{
  "n_kv_head": 12,
  "head_dim": 64,
  "activation": "squared_relu",
  "rope_base": 10000.0,
  "tie_embeddings": false,
  "lr": 0.0176,
  "lr_head": 0.00399,
  "grad_clip": 1.0,
  "warmup_steps": 39,
  "final_lr_fraction": 0.0,
  "doc_mask": true,
  "train_tokens": 1131000000
}
MLP neurons of a small language model. Each row is named by its layer, matrix (down: output weights) and neuron, and shows model dimensions 272-335. Each number is 50 + 10 x the weight over its row's rms, rounded and kept within 0 to 99.
A block is one neuron, or neurons of one layer that tend to fire together. Before each block is what it responds to, as a language model described it from the Wikipedia text at the highest values.

Responds to: Headers and mid-word pieces
L2.down1467:41 48 49 55 46 50 69 55 45 41 44 65 53 46 40 62 40 39 46 41 46 46 36 35 49 45 56 41 64 30 51 41 71 37 59 56 38 40 57 22 51 60 43 67 35 39 51 42 45 44 43 52 32 39 59 44 44 56 49 43 35 59 43 57
L2.down1555:53 34 65 50 55 48 47 42 35 40 54 60 25 53 46 51 43 51 45 45 39 55 54 44 52 65 59 56 37 64 53 55 34 45 44 38 43 47 80 47 50 42 46 65 41 50 46 58 51 58 53 42 52 31 46 62 43 45 40 44 38 60 50 61

Responds to: Mid-word accented vowels
L6.down37:50 37 63 43 42 58 55 51 65 59 62 76 24 23 47 34 56 41 48 60 48 34 54 44 63 43 51 55 60 79 52 42 61 38 54 51 50 42 59 28 48 30 57 47 45 56 57 30 59 59 40 58 47 53 40 59 43 73 38 63 51 56 50 40
L6.down143:43 53 47 51 37 42 48 39 44 45 67 67 41 56 44 44 51 62 61 44 52 39 57 31 59 45 53 57 52 55 36 37 46 59 43 59 57 40 41 42 53 58 44 65 69 38 54 56 45 47 54 56 57 68 62 39 33 61 52 50 42 46 56 41
L6.down715:67 59 41 59 69 61 41 39 56 63 24 50 44 42 48 62 65 59 61 48 40 57 58 57 53 49 49 38 51 49 58 41 50 44 56 49 59 54 54 56 49 53 48 49 50 42 55 63 41 55 41 43 58 58 62 49 44 54 52 45 48 54 44 36
L6.down858:53 47 57 49 41 43 31 41 42 40 52 51 54 41 34 50 51 30 40 44 59 57 46 37 56 53 62 71 59 42 32 50 45 62 62 40 38 52 34 51 35 49 41 56 52 62 48 38 49 46 48 62 47 44 55 58 47 46 56 47 58 44 56 46
L6.down1482:46 60 66 60 42 40 37 42 46 39 40 65 47 63 54 43 63 61 48 54 48 45 57 29 53 47 54 48 63 43 56 22 58 62 39 65 57 65 62 51 47 41 39 79 55 52 42 49 31 57 61 58 47 61 42 55 47 54 55 47 32 45 33 42
L6.down2053:47 27 54 40 52 50 43 43 53 63 57 46 57 51 48 44 36 51 61 55 50 64 51 34 43 53 52 29 51 57 41 46 30 55 27 38 55 42 45 52 43 46 37 45 60 54 76 61 57 46 43 63 64 44 41 58 63 42 68 76 50 43 48 43
L6.down2114:49 48 59 34 48 46 74 65 59 54 56 40 63 59 49 43 35 58 54 46 47 41 44 59 57 58 43 60 44 57 66 55 47 54 38 47 44 37 53 56 51 59 62 59 59 40 41 49 35 53 41 63 50 74 56 46 41 72 49 60 55 41 50 46
L6.down2122:55 62 52 66 62 60 58 44 50 35 52 50 48 50 43 46 44 51 49 39 50 35 57 49 52 65 28 45 53 31 48 48 59 56 32 51 44 44 72 52 48 44 47 52 41 35 60 54 55 53 44 48 52 40 61 44 56 61 44 57 55 45 46 53

Responds to: Partitive head nouns
L6.down502:63 51 50 59 35 39 54 31 64 73 36 59 54 51 71 54 63 62 48 77 46 43 57 54 56 42 40 46 52 59 54 48 39 53 54 72 46 74 33 52 47 63 58 39 52 64 44 56 36 52 58 55 49 49 47 49 60 42 54 48 48 45 67 50
L6.down691:44 50 57 49 58 65 70 46 38 36 40 46 48 56 65 44 63 44 33 61 57 44 46 61 52 56 61 54 44 65 24 53 28 43 52 45 57 42 31 56 52 63 51 53 45 66 49 48 63 63 58 54 37 36 42 58 68 41 46 52 55 43 61 38
L6.down744:46 45 38 63 51 35 61 48 45 55 48 51 62 49 56 63 51 49 53 60 59 44 36 45 36 56 60 41 59 49 52 40 52 38 54 68 58 38 21 50 61 58 51 55 51 52 39 35 44 55 51 64 42 60 56 44 43 39 52 60 54 47 39 42
L6.down946:61 58 49 44 56 48 51 51 61 58 34 77 66 70 55 65 48 58 52 53 35 33 43 42 45 40 68 52 50 45 69 47 68 31 59 37 53 54 46 65 43 37 37 39 50 61 66 64 52 20 52 60 54 54 53 51 59 64 46 43 40 38 37 51
L6.down1300:35 34 44 44 52 46 46 40 40 44 55 42 40 37 59 48 52 44 33 67 55 47 72 43 28 44 26 70 48 73 50 53 60 40 69 52 47 68 60 50 42 61 46 50 55 50 48 56 51 60 56 40 57 51 40 50 34 31 44 45 61 30 60 60
L6.down1916:39 42 47 60 38 49 57 41 49 26 47 39 46 42 54 51 57 33 52 68 47 31 56 43 50 48 51 37 59 68 66 51 42 35 62 40 49 42 30 63 43 37 43 54 57 52 51 58 45 41 51 42 51 69 35 28 49 30 33 50 44 53 67 54
L6.down2082:48 72 54 35 44 48 55 50 48 52 31 41 56 65 50 49 57 60 40 54 55 43 52 39 51 56 48 62 61 55 56 43 49 47 45 39 60 59 55 38 35 38 31 56 43 41 41 34 59 25 61 46 61 39 68 59 40 57 33 42 43 47 41 41
L6.down2205:44 39 51 65 55 47 60 51 63 46 48 38 71 54 50 30 49 63 45 64 68 58 53 58 47 56 55 46 66 57 66 66 42 34 43 43 50 51 30 70 44 54 48 35 40 50 55 48 58 60 51 64 38 38 50 68 52 58 44 60 49 36 31 26

Responds to: Mid-word vowels in names
L2.down1450:67 48 52 71 59 66 54 56 35 34 49 47 58 52 43 56 63 17 45 50 60 45 58 27 47 50 56 55 59 54 48 35 59 37 56 55 48 65 48 55 52 20 27 59 56 45 55 51 70 62 64 55 47 41 37 74 58 62 57 43 33 71 58 49
L2.down1472:44 56 50 50 54 35 70 51 41 54 43 46 49 64 45 37 56 43 54 55 61 47 65 37 42 44 59 31 51 55 51 72 64 32 48 51 55 40 29 49 67 53 46 43 46 33 46 31 65 42 56 56 46 58 43 43 56 46 45 58 33 31 39 62

Responds to: Word-final agent suffixes
L5.down423:34 56 43 40 44 56 32 39 72 31 50 43 43 55 45 68 44 50 55 61 46 48 72 49 41 58 51 47 26 39 30 26 51 42 49 45 48 49 58 40 57 56 60 56 74 24 50 56 46 44 57 30 46 57 54 36 64 42 54 55 47 49 41 56
L5.down696:56 49 46 48 32 54 63 49 35 45 46 52 37 55 32 39 60 47 51 53 45 55 54 56 41 38 52 59 38 48 39 49 45 53 38 55 74 38 58 45 56 42 44 44 47 58 43 50 36 54 46 46 53 69 18 49 57 65 44 54 36 49 52 41
L5.down1312:42 53 47 47 37 48 55 42 52 34 45 45 67 60 49 56 51 41 65 50 61 61 53 50 41 61 60 54 67 63 44 58 28 62 66 58 43 49 41 71 24 42 49 55 39 52 45 37 29 30 48 60 48 45 40 44 38 66 39 42 53 58 53 47
L5.down1624:59 48 38 45 42 41 64 29 42 40 55 45 52 67 56 52 35 47 44 48 58 50 45 50 63 46 34 56 38 48 33 55 37 46 53 67 50 39 43 44 60 75 57 64 54 66 39 61 41 21 46 44 64 56 52 54 57 69 33 42 55 73 73 38

Responds to: Role or position assignment
L5.down83:47 54 43 67 43 52 57 44 22 52 57 53 36 53 36 57 37 43 45 56 65 43 45 49 32 57 47 45 50 59 42 41 42 47 57 37 60 36 43 46 86 42 58 55 51 36 58 50 69 31 44 49 74 76 57 58 39 54 44 46 54 53 32 49
L5.down570:63 52 68 50 57 48 53 48 51 49 55 44 50 66 45 54 66 63 49 54 55 47 54 47 35 69 43 33 44 55 35 40 40 51 55 59 52 50 50 54 58 55 48 50 36 45 49 53 55 48 49 44 42 53 55 56 69 45 52 56 48 73 46 55
L5.down1227:39 46 42 57 43 37 48 58 43 54 44 37 62 54 49 61 58 56 48 35 34 39 55 57 64 50 46 43 50 47 67 52 62 71 55 38 54 47 52 45 44 42 50 56 46 55 40 20 58 47 64 46 35 36 42 54 45 39 62 51 45 39 41 59
L5.down1757:58 55 60 51 64 42 58 71 40 61 58 44 42 50 33 51 59 38 68 42 51 47 43 35 34 61 42 64 44 67 50 43 26 60 50 61 56 47 58 35 51 49 56 52 56 51 54 56 57 75 27 35 32 70 48 53 56 53 29 45 65 50 60 72

Responds to: Abbreviation periods, word pieces
L5.down683:45 47 61 40 60 54 56 52 59 38 42 60 54 24 47 60 62 59 32 30 49 57 42 41 52 37 42 37 66 71 48 48 60 41 51 49 61 17 41 49 60 59 55 37 28 49 40 50 25 53 39 40 60 74 46 59 50 67 35 56 56 44 50 49
L5.down812:44 54 43 37 46 37 57 55 34 50 51 41 48 45 47 51 62 40 44 53 37 63 51 59 49 54 50 35 68 59 53 55 41 50 58 49 48 38 66 70 39 53 44 56 44 49 46 38 65 57 54 66 62 54 33 37 35 50 50 36 66 64 55 62
L5.down832:45 56 44 46 52 70 42 55 47 54 43 47 57 50 60 70 59 58 45 56 34 54 55 39 50 78 47 52 53 50 75 54 52 55 42 36 40 43 41 43 59 41 65 50 65 67 52 58 61 52 39 47 60 44 48 52 42 47 58 46 35 71 46 57
L5.down2041:38 36 39 51 52 45 42 64 61 49 50 58 37 63 61 48 61 61 58 57 52 56 61 45 51 39 61 56 60 54 56 45 39 44 51 56 55 52 59 60 79 54 57 62 61 35 60 44 40 67 41 41 52 51 56 55 62 56 60 38 46 47 49 52

Responds to: Determiner-led quantity words
L2.down525:42 40 55 51 69 35 63 40 43 67 45 55 34 43 57 34 54 47 32 71 59 44 55 56 64 43 38 25 45 68 41 36 45 54 43 38 43 69 42 47 57 61 51 67 53 62 59 54 65 52 64 37 61 41 55 50 64 52 53 54 70 59 40 29
L2.down1133:56 53 65 55 52 28 52 36 61 40 48 64 32 73 46 39 51 39 72 46 50 39 51 72 62 52 53 57 61 62 49 42 53 60 47 57 49 53 61 57 47 50 39 43 43 62 49 42 60 43 15 36 54 54 46 55 37 32 46 47 59 57 63 69

Responds to: Head noun ending phrase
L5.down712:47 25 50 63 39 50 58 54 58 57 48 41 54 42 41 37 38 35 63 50 54 49 44 49 48 40 60 66 65 42 77 53 34 50 64 53 40 40 40 41 47 44 63 39 50 54 57 61 55 36 39 51 55 65 58 39 55 45 46 40 54 42 61 31
L5.down1476:52 47 53 44 67 62 57 55 60 44 45 57 45 34 57 45 44 23 33 46 60 29 42 39 47 45 55 41 47 42 64 51 57 24 27 45 40 68 46 55 56 64 27 58 47 45 38 42 54 42 56 49 38 40 56 48 30 63 35 49 39 43 35 28
L5.down1948:51 42 44 62 22 51 54 51 69 50 33 29 51 40 21 61 54 33 70 36 55 53 50 67 47 41 58 37 50 44 33 29 62 38 56 61 63 45 41 64 53 27 63 53 55 49 54 49 53 48 47 37 52 48 33 50 51 56 28 63 68 29 64 59
L5.down2142:40 59 63 65 48 44 68 32 48 54 52 52 46 37 63 58 48 44 52 44 45 52 43 46 35 51 45 52 41 47 68 64 32 38 45 53 52 58 50 58 31 35 40 56 52 60 37 68 45 31 42 52 69 49 59 40 37 59 37 49 52 52 73 47

Responds to: Comma-bracketed "and"
L6.down779:47 51 53 60 53 43 51 52 65 30 43 56 42 44 51 41 36 41 45 40 48 37 42 21 69 62 43 60 52 64 42 54 42 42 52 64 56 65 36 36 43 40 50 36 49 40 57 54 66 55 51 41 47 56 50 35 50 28 52 48 48 53 56 43
L6.down944:65 48 70 31 60 51 42 58 52 49 39 53 53 68 66 70 28 44 51 73 45 53 36 43 53 50 43 60 37 60 27 56 39 51 57 56 52 45 39 32 43 62 39 50 58 41 30 63 37 58 58 56 52 63 58 54 52 59 65 57 53 60 60 38
L6.down1002:47 59 41 14 30 38 48 53 44 61 52 58 47 60 50 54 43 36 51 31 41 58 51 58 53 52 56 52 52 51 34 37 41 53 42 52 47 49 46 33 46 50 60 62 46 60 48 35 40 49 42 39 65 50 48 38 36 52 54 59 44 55 62 47
L6.down1006:54 51 44 52 57 59 45 54 48 48 56 49 41 33 52 52 53 46 65 37 29 40 58 55 69 54 54 40 49 35 38 58 48 35 43 61 52 65 57 57 42 43 51 62 52 62 60 51 49 51 57 50 60 61 64 44 51 59 58 62 35 56 46 38
L6.down1138:44 69 55 53 71 39 38 40 39 36 42 51 50 53 59 50 51 41 68 47 38 39 68 47 51 39 46 58 47 39 38 51 51 39 64 58 52 48 34 63 52 55 69 57 55 55 64 30 51 29 44 41 50 36 56 42 47 53 38 54 57 62 56 37
L6.down1292:49 54 53 49 43 51 57 74 38 46 55 49 44 55 54 47 61 64 52 60 46 46 51 70 50 60 58 44 64 42 52 45 50 59 72 69 45 53 32 59 45 50 49 57 61 53 50 63 48 56 41 51 58 34 31 45 48 45 52 29 44 65 42 41
L6.down1979:50 43 34 33 52 67 53 37 75 50 62 63 50 55 39 44 43 38 66 45 47 47 32 50 44 64 54 48 48 41 45 54 43 48 36 43 56 52 55 62 44 39 55 51 64 39 42 46 41 58 40 63 63 59 48 64 75 39 66 46 35 57 34 31
L6.down2043:54 56 35 56 46 50 48 52 70 77 57 48 53 50 38 65 64 39 43 65 45 63 51 49 51 45 49 65 64 53 54 61 54 51 33 46 39 32 57 62 40 69 72 45 39 53 42 51 57 53 34 48 44 37 41 62 47 60 43 56 64 53 49 60

Responds to: Section headings and place names
L6.down310:54 44 62 66 42 45 48 44 44 52 60 44 49 55 63 65 55 40 60 54 34 41 34 49 59 42 28 59 58 64 53 57 40 62 52 57 42 41 60 45 47 34 60 56 57 50 44 48 62 40 48 41 46 50 71 45 55 46 44 64 55 55 47 53
L6.down486:45 55 58 61 57 46 56 54 55 64 47 51 44 57 47 58 61 73 47 54 51 64 51 50 39 50 42 44 44 61 46 56 33 55 44 53 65 61 62 33 39 36 54 55 51 39 51 47 57 41 45 55 28 69 65 34 62 28 46 53 60 52 59 38
L6.down915:41 58 70 63 58 66 41 54 63 53 45 47 33 43 45 40 59 36 41 59 44 60 63 39 46 45 53 58 53 46 61 66 36 50 61 53 55 66 44 44 46 61 53 46 49 57 59 47 56 51 44 52 38 52 47 55 64 60 45 45 49 57 51 43
L6.down1367:37 48 51 65 46 50 48 64 48 54 53 64 32 57 54 51 47 46 25 64 40 62 49 39 31 44 49 44 45 57 58 56 40 47 39 42 35 48 50 49 44 53 64 54 38 51 44 50 55 46 32 58 59 46 41 55 67 61 58 63 47 50 30 40
L6.down1826:61 48 41 67 37 63 40 53 37 52 50 72 55 65 51 59 57 39 44 64 46 36 48 61 55 47 38 64 29 43 59 38 32 81 54 59 48 58 42 51 45 52 48 50 43 48 57 86 64 44 46 56 66 54 54 57 52 35 48 47 49 65 42 18
L6.down1943:50 44 53 46 51 47 49 69 42 52 63 51 37 59 53 44 47 40 34 68 32 61 44 36 38 52 49 43 47 57 66 57 40 32 44 49 42 46 45 53 39 44 70 42 35 53 47 51 35 59 41 54 67 36 40 44 50 52 59 58 49 49 34 44
L6.down2034:49 40 65 52 55 40 55 65 34 55 42 65 35 62 59 51 58 49 22 64 29 56 48 45 38 54 39 44 43 61 58 56 35 51 51 39 42 54 51 33 34 47 73 53 42 46 46 49 50 59 34 60 60 42 47 43 50 54 62 68 50 45 33 35
L6.down2211:46 55 49 46 55 33 47 43 46 52 58 63 44 37 32 37 47 34 28 69 42 71 48 37 44 60 38 54 45 47 58 36 35 42 45 58 51 51 54 59 52 64 55 53 42 53 60 52 65 63 39 44 52 49 37 45 49 42 41 48 32 49 44 59

Responds to: Start of multi-token names
L5.down262:53 36 63 57 54 47 43 48 52 64 53 56 55 46 62 71 63 67 44 71 63 56 48 46 58 52 51 65 66 43 54 52 56 48 36 56 50 55 52 58 63 37 55 47 43 59 55 48 64 68 49 31 60 65 58 46 39 44 35 56 44 62 61 33
L5.down436:47 53 51 51 48 50 45 37 51 65 39 43 52 53 55 41 57 53 36 40 44 39 50 48 64 43 50 60 39 47 53 59 50 48 62 37 54 46 58 42 56 22 62 49 48 55 38 43 49 48 30 42 57 41 41 51 58 56 56 52 54 29 59 48
L5.down813:43 74 28 48 45 33 47 59 47 44 22 53 50 34 52 47 59 29 47 26 61 61 58 47 44 52 57 53 47 36 53 55 53 62 67 41 57 47 60 42 59 46 48 70 51 38 54 62 34 54 45 37 47 55 57 40 53 50 63 34 30 36 60 69
L5.down2124:36 48 52 69 46 58 40 35 49 52 39 42 65 55 65 50 79 53 46 53 61 38 37 43 38 50 56 48 45 49 58 46 58 60 54 33 19 28 56 49 49 46 57 53 43 56 18 43 50 52 37 60 78 61 52 50 48 58 47 41 30 43 39 35

Responds to: Head of / role nouns
L2.down76:69 34 45 36 69 54 58 52 42 61 24 58 40 63 53 37 57 54 64 47 56 49 62 49 41 52 47 48 44 33 57 32 53 48 58 54 44 50 55 43 63 70 52 52 51 49 43 57 49 36 48 52 53 43 54 58 36 69 56 55 40 46 48 55
L2.down1150:74 63 50 48 40 57 43 47 58 47 51 60 56 39 50 77 52 68 55 59 39 43 48 61 42 46 55 46 40 55 71 53 60 51 50 45 50 68 46 55 43 45 48 56 45 55 65 47 44 56 62 48 51 65 53 50 43 50 40 51 63 47 61 53

Responds to: Section/paragraph boundary tokens
L5.down929:41 42 59 53 44 53 32 57 29 51 30 45 50 50 53 43 57 50 31 61 29 70 62 30 44 72 56 55 50 76 64 50 52 55 53 77 55 38 47 58 72 41 63 50 43 50 51 55 46 57 38 40 58 47 45 33 31 58 50 56 45 53 48 37
L5.down1400:55 52 46 58 53 55 52 70 03 70 59 59 50 52 43 53 51 32 33 44 44 70 54 27 38 45 39 40 52 49 51 48 51 42 55 52 31 54 61 46 45 44 65 48 18 54 47 47 46 62 28 38 48 37 53 37 45 40 53 47 35 42 39 36
L5.down1642:40 48 50 41 57 44 63 70 41 70 47 59 40 59 59 61 55 54 29 52 23 62 50 40 47 46 35 34 48 57 42 52 36 52 48 51 40 55 49 34 43 34 68 52 38 55 53 53 37 60 34 68 58 44 51 65 50 52 51 64 44 54 43 33
L5.down1654:42 43 63 53 56 48 46 62 34 47 34 52 40 58 58 54 53 47 32 67 24 69 50 50 29 55 39 48 44 55 65 54 34 33 50 44 47 52 54 46 41 34 75 48 32 39 54 50 44 59 32 52 59 42 49 52 51 63 58 72 51 45 43 34

Responds to: Mid-word pieces of names
L5.down819:60 35 52 56 49 65 31 57 45 56 37 45 52 57 38 65 58 46 59 37 44 45 42 54 42 65 53 35 63 44 40 60 59 80 49 56 54 63 48 33 48 55 48 30 46 57 45 47 47 56 42 54 44 48 39 54 63 45 60 59 47 43 48 29
L5.down938:41 46 47 44 66 48 56 56 60 42 62 44 48 63 45 58 37 33 49 48 36 51 40 49 46 54 52 57 60 64 61 54 51 47 48 49 59 43 50 61 52 55 58 52 46 40 45 59 47 32 55 62 37 44 62 61 56 62 53 55 59 49 40 49
L5.down949:38 59 53 64 56 42 36 49 42 58 55 57 45 38 58 52 47 51 70 43 57 41 41 35 42 41 57 32 60 71 67 49 44 65 38 34 33 43 49 41 55 65 33 55 52 35 39 46 70 61 38 38 55 48 47 49 51 49 74 53 61 43 52 65
L5.down1872:65 42 43 40 54 49 46 51 63 26 62 65 46 51 45 42 60 50 67 66 42 49 47 44 54 69 27 61 42 63 51 58 37 48 43 53 57 63 43 48 49 63 59 31 62 49 67 54 44 57 68 40 51 48 51 55 51 58 59 46 45 67 37 44

Responds to: Before occupation or role nouns
L6.down298:43 51 47 61 40 43 56 43 48 76 44 59 59 38 42 14 39 51 63 35 53 52 27 47 51 40 57 51 53 53 36 43 34 36 44 54 47 32 57 45 47 61 47 55 34 47 55 51 52 56 48 36 56 54 44 58 44 51 58 37 52 37 48 56
L6.down770:35 34 46 41 67 66 58 38 43 38 61 61 35 33 60 50 43 65 55 49 64 47 51 57 46 49 49 50 38 56 58 45 73 57 52 49 65 45 58 29 43 51 49 64 34 57 42 67 72 47 53 59 36 54 26 53 40 54 30 40 51 51 61 48
L6.down783:49 41 54 67 52 52 40 56 44 44 53 42 75 53 64 57 67 56 45 49 54 47 63 55 51 46 56 46 47 71 63 48 37 78 39 62 48 40 52 47 53 49 51 59 36 54 36 64 44 37 54 49 68 64 58 40 61 48 46 46 57 44 54 64
L6.down866:52 59 71 66 63 41 40 47 64 57 61 44 47 53 64 55 46 54 55 51 62 41 52 57 38 74 62 55 67 60 48 56 43 44 70 50 54 49 47 43 59 57 64 57 52 38 45 47 46 52 55 66 61 42 42 75 59 58 61 62 54 48 46 61
L6.down1076:68 46 56 31 51 54 50 55 42 59 35 58 42 50 55 60 51 44 56 51 41 34 50 70 36 50 51 51 46 53 47 49 41 44 52 58 49 52 49 33 53 57 60 60 44 46 50 59 38 40 51 59 46 37 37 40 48 47 48 32 49 48 44 57
L6.down1241:57 44 63 25 44 62 54 57 40 56 45 53 53 37 39 55 65 54 62 36 44 60 57 49 42 38 39 54 55 71 49 64 56 52 61 47 63 52 56 35 40 66 65 61 53 58 58 58 56 68 38 52 42 45 43 49 45 61 50 46 52 58 46 45
L6.down1712:45 52 50 65 56 38 65 56 49 40 49 61 37 50 51 60 49 52 42 65 50 44 60 51 28 42 34 37 41 66 58 42 43 35 64 50 56 35 58 28 47 53 58 33 32 69 54 68 47 59 57 43 32 62 42 48 49 36 48 30 39 59 56 39
L6.down1891:57 52 48 42 50 42 62 38 38 59 49 56 43 42 53 49 38 61 60 46 50 39 53 39 60 32 52 56 59 39 44 47 45 59 68 52 63 56 47 19 60 61 39 50 53 57 49 56 41 49 49 65 49 35 53 44 56 36 47 42 60 61 35 38

Responds to: And before parenthetical commas
L2.down93:54 50 37 26 43 46 60 62 57 49 58 60 50 37 59 43 28 40 44 46 50 54 41 50 40 42 60 57 46 71 44 56 47 26 45 54 56 49 39 51 47 30 50 54 56 41 61 40 53 60 50 45 69 60 39 43 35 41 46 48 43 64 43 46
L2.down741:43 51 51 49 35 67 58 58 69 63 53 48 65 48 46 69 52 62 43 39 37 36 41 27 39 48 43 51 41 48 58 55 32 24 50 39 53 45 40 65 55 63 55 35 45 46 46 66 61 49 49 62 53 51 53 45 64 51 38 52 49 54 44 52